config = dict(
    n_layer=10,
    d_model=192,
    n_head=6,
    n_kv_head=1,
    head_dim=32,
    d_mlp=768,
    vocab_size=16384,
    activation='silu',
    norm='rmsnorm',
    norm_place='pre',
    norm_eps=1e-06,
    positions='rope',
    rope_base=500000.0,
    rope_fraction=1.0,
    qk_norm=True,
    attn_scale=0.177,
    bias='none',
    tie_embeddings=False,
    parallel_block=False,
    init='orth',
    init_std_qkv=0.0235,
    init_std_o=0.00526,
    init_std_up=0.0235,
    init_std_down=0.00263,
    init_out_by_depth=True,
    optimizer='laprop',
    lr=0.00295,
    beta1=0.9,
    beta2=0.95,
    weight_decay=0.16,
    lr_head=0.0123,
    warmup_steps=358,
    schedule='cos',
    final_lr_fraction=0.0,
    batch_tokens=[65536, 131072, 262144, 524288],
    seq_len=1024,
    doc_mask=False,
    train_tokens=543100000,
    steps=2475,
    dataset='wikipedia_en',
)
MLP neurons of a small language model. Each row is named by its layer, matrix (up: input weights) and neuron, and shows model dimensions 16-111. Each number is 128 + 32 x the weight over its row's rms, rounded and kept within 0 to 255. Numbers have three digits each.
After each neuron's rows, "fires on" lists the tokens most often at its 100 highest values on Wikipedia text that the model never trained on. A number after a token or word is its count.

L4.up41:097182116136041131089121151128136154102148169147082127180142114102141212106119155117169150141055150160180116156133152126144200118120162138109158160103095145108119142178055125107112096119120116132159115138117145087157114153168139087169149105109162101082104104122138092079130127162120129138
fires on: ":" 37, " still" 7, " rather" 5, "f" 5, "d" 4

L7.up154:139083148138149165134150149114118128136059117131103121127090077038142131134109145090151167123087038103114140118149100125116157175087142127139147172135089119125106133215107135096159180128127125171152150138131143122165078180098049074113114143138143111060133126109074115148175069111059155201
fires on: " A" 17, ")" 14, "A" 11, " same" 9, "E" 6, " One" 5

L2.up482:138149116142196124153136150148120144142125122136119133128171139032120156154142150133114134070191031149118123172132140164140141127131127120072137116151152141124156215150164112110133143104048113127133110119097171105107096092094126169000189132225107120108094097103112104127130097149139108121
fires on: "%" 38, "'" 16, " Total" 14, "On" 4

L2.up227:129126142163179182127117136181125160134138133152136139108112100137097111086156187090110081165148094123158139190150101125194130068087154138079114173107108135197181160134166151138096102122140159132135097107153145183179157134063107120193135091124114094121109096135069164131110230151119143113
fires on: " re" 23, " from" 20, " see" 9, " II" 8

L4.up8:123121113102097171129114113086124153125108128128147059184154060105123089148069090081123071111104147112104094203105112101151073133121096063102097125100142114134144093100135123150153109132170142179171140088148166097121190186087176126156114139133136117185144129131132096046147068150110121076
fires on: " \"" 14, " check" 12, "AR" 9, " [" 9, " learn" 5, " TP" 5

L2.up131:138111123094176115154097093148135140121128127126132106130135116153130113114149103162106166159092074074119134132185126133149093133130147153198128122135169065157134160063077145122097086146099131135143180142150128137134147153132118126131249131114187128164141135150172121127090182118151135087
fires on: " am" 12, " with" 12, " end" 10, " rem" 8, "ver" 4, " Angeles" 4

L4.up280:141112124115129134128166136123133127108171142134143120183103079109070127116153078131138181082115113145127102135135108117098138135101142104116149170186145138158047131132117102156103121043106157130156110170093149171159171104093100191084097112164202143141089168115084157175150112141093106172
fires on: " He" 31, "\n" 20, " inf" 4, " Nominated" 4, "He" 4

L7.up521:189112138159177113112105153117126129097100143088101179144104120126106054159182174122130158132099116140140089132145101142100159147120143155112076167163126147121115127137083171126172085103098145104108124149151124086144118141150178161108119149074131137084056200145124096096195104179112116114
fires on: " " 51, "'" 6, "+" 5, " it" 5, " that" 4, " such" 4

L4.up253:138129169092111093121092113144134124187139101140127158163127166151090128098109152140124060151092093145148096145107208137205145111091146055157095122059120179110096130153124112169133097120137146117097113145145157117147122153142095076180132140128145128057147152159176094095106132103142136178
fires on: "0" 32, " Released" 11, " Th" 11, " part" 7, "Th" 6

L2.up738:177145064183080123160044086147127139124091170127110154100120152144088108146098144020150115122042168150112124137116166068090159109149157125096144126138137153103118155116109100102161056093057149118127128138118102147116120129097141156102118128117130114117106097118080106126142141133136120079
fires on: "'" 29, " new" 17, " potential" 5, " govern" 4, " billion" 4

L2.up758:133118096089160127132073140132136103108109115108125111152101138103095131114152103092122174125108073090109165122138124122123153099137122189182121062131142133087148133117116137168184134154104145118077116156156131109122098150128121119154169131081186141190123056137168111137123170109119134089
fires on: " most" 29, " Democratic" 11, ":" 11, " j" 8, " Sam" 5, "born" 4

L7.up6:074116125098107190106175164085114091148184148111152098142128169091078093126197134112094114098103101118142167138138072134176126106190114124107144132142100102113140102091134111110149095196062133162175151136157133138074174177099158124154144153083148112124139129085137185125107141167060106160
fires on: " of" 27, " on" 18, "." 11, " On" 5

L7.up439:184115107055124152100185128204119128105150122136108130090171096087090145135122078106100130124108096088152148142113159166144057134114117125089089122138116121157177130122123140104150162085119135109126100117115152093152036121080145141121133156110090118110192137121073052185157159119165127153
fires on: " at" 21, "|" 14, " At" 9, "s" 8

L2.up705:138088116170070151138088081119138095127160117146127090153142144087133166174103178132143106112118104103152115165053100090134125133132143182072140120104123101118195158145170130103189100138158105098122125111146076095096148139102165156150168137087133120145114068123035132121154061135097120190
fires on: " an" 40, " named" 12, "a" 8, " particularly" 5

L4.up376:091144118133106060155090170095116151097123123155068169089178058116151221115158094129138152121105149168142084163126101096164175129091113128160139134025120124130126134138101125128137099097125114153198154140160168080114059132119103146118119169143087089207147111108139089121194120164075142094
fires on: " G" 35, "R" 17, "-" 8, " Got" 7, " not" 5, " RS" 5

L2.up77:146130113109193100123129089116130094083112105092128175115117132121142081155113104130143159113075137129100156131146103137159148088144172115171089174108119075119070156078112106096082161116183115106154212127177088158134098165121139162060213103086168100155139118189132139141115077141123120134
fires on: " following" 20, " such" 18, " B" 11, "em" 4, " present" 4

L2.up450:138127184130121118114141160128132109099127167114123073131166093206122075196062093177141134077202146101120147083145080120217109132116152144164098110156120093148134087132146126120159181177141111125161115134147083132130126137161087113096154136117096160180134120174158143127120167115146145145
fires on: "s" 62, " they" 9, " them" 5, " of" 5

L4.up647:105143076131131158172138122071136127165106215099175149107165083117112106146146159171085156095143159122138081113126162150088126146152127128171151142121187202095145127089133129150113144102144130173167131131137096150148207166120168184116177127125111089115090124131105096150087084100157086142
fires on: " they" 23, " she" 20, " may" 6, " should" 4, "uc" 4, " would" 4

L4.up539:139113147100117116126153119115128114154151149151162106168141099142133145118119185152057020145065169115103087119118162205139113133151086141109129168098080104177155075080128125130144118137086125125140144096141133122147112101115136127138161118075076106103113171080149143170178143142146155117
fires on: "–" 46, "'" 20, " less" 4, "." 4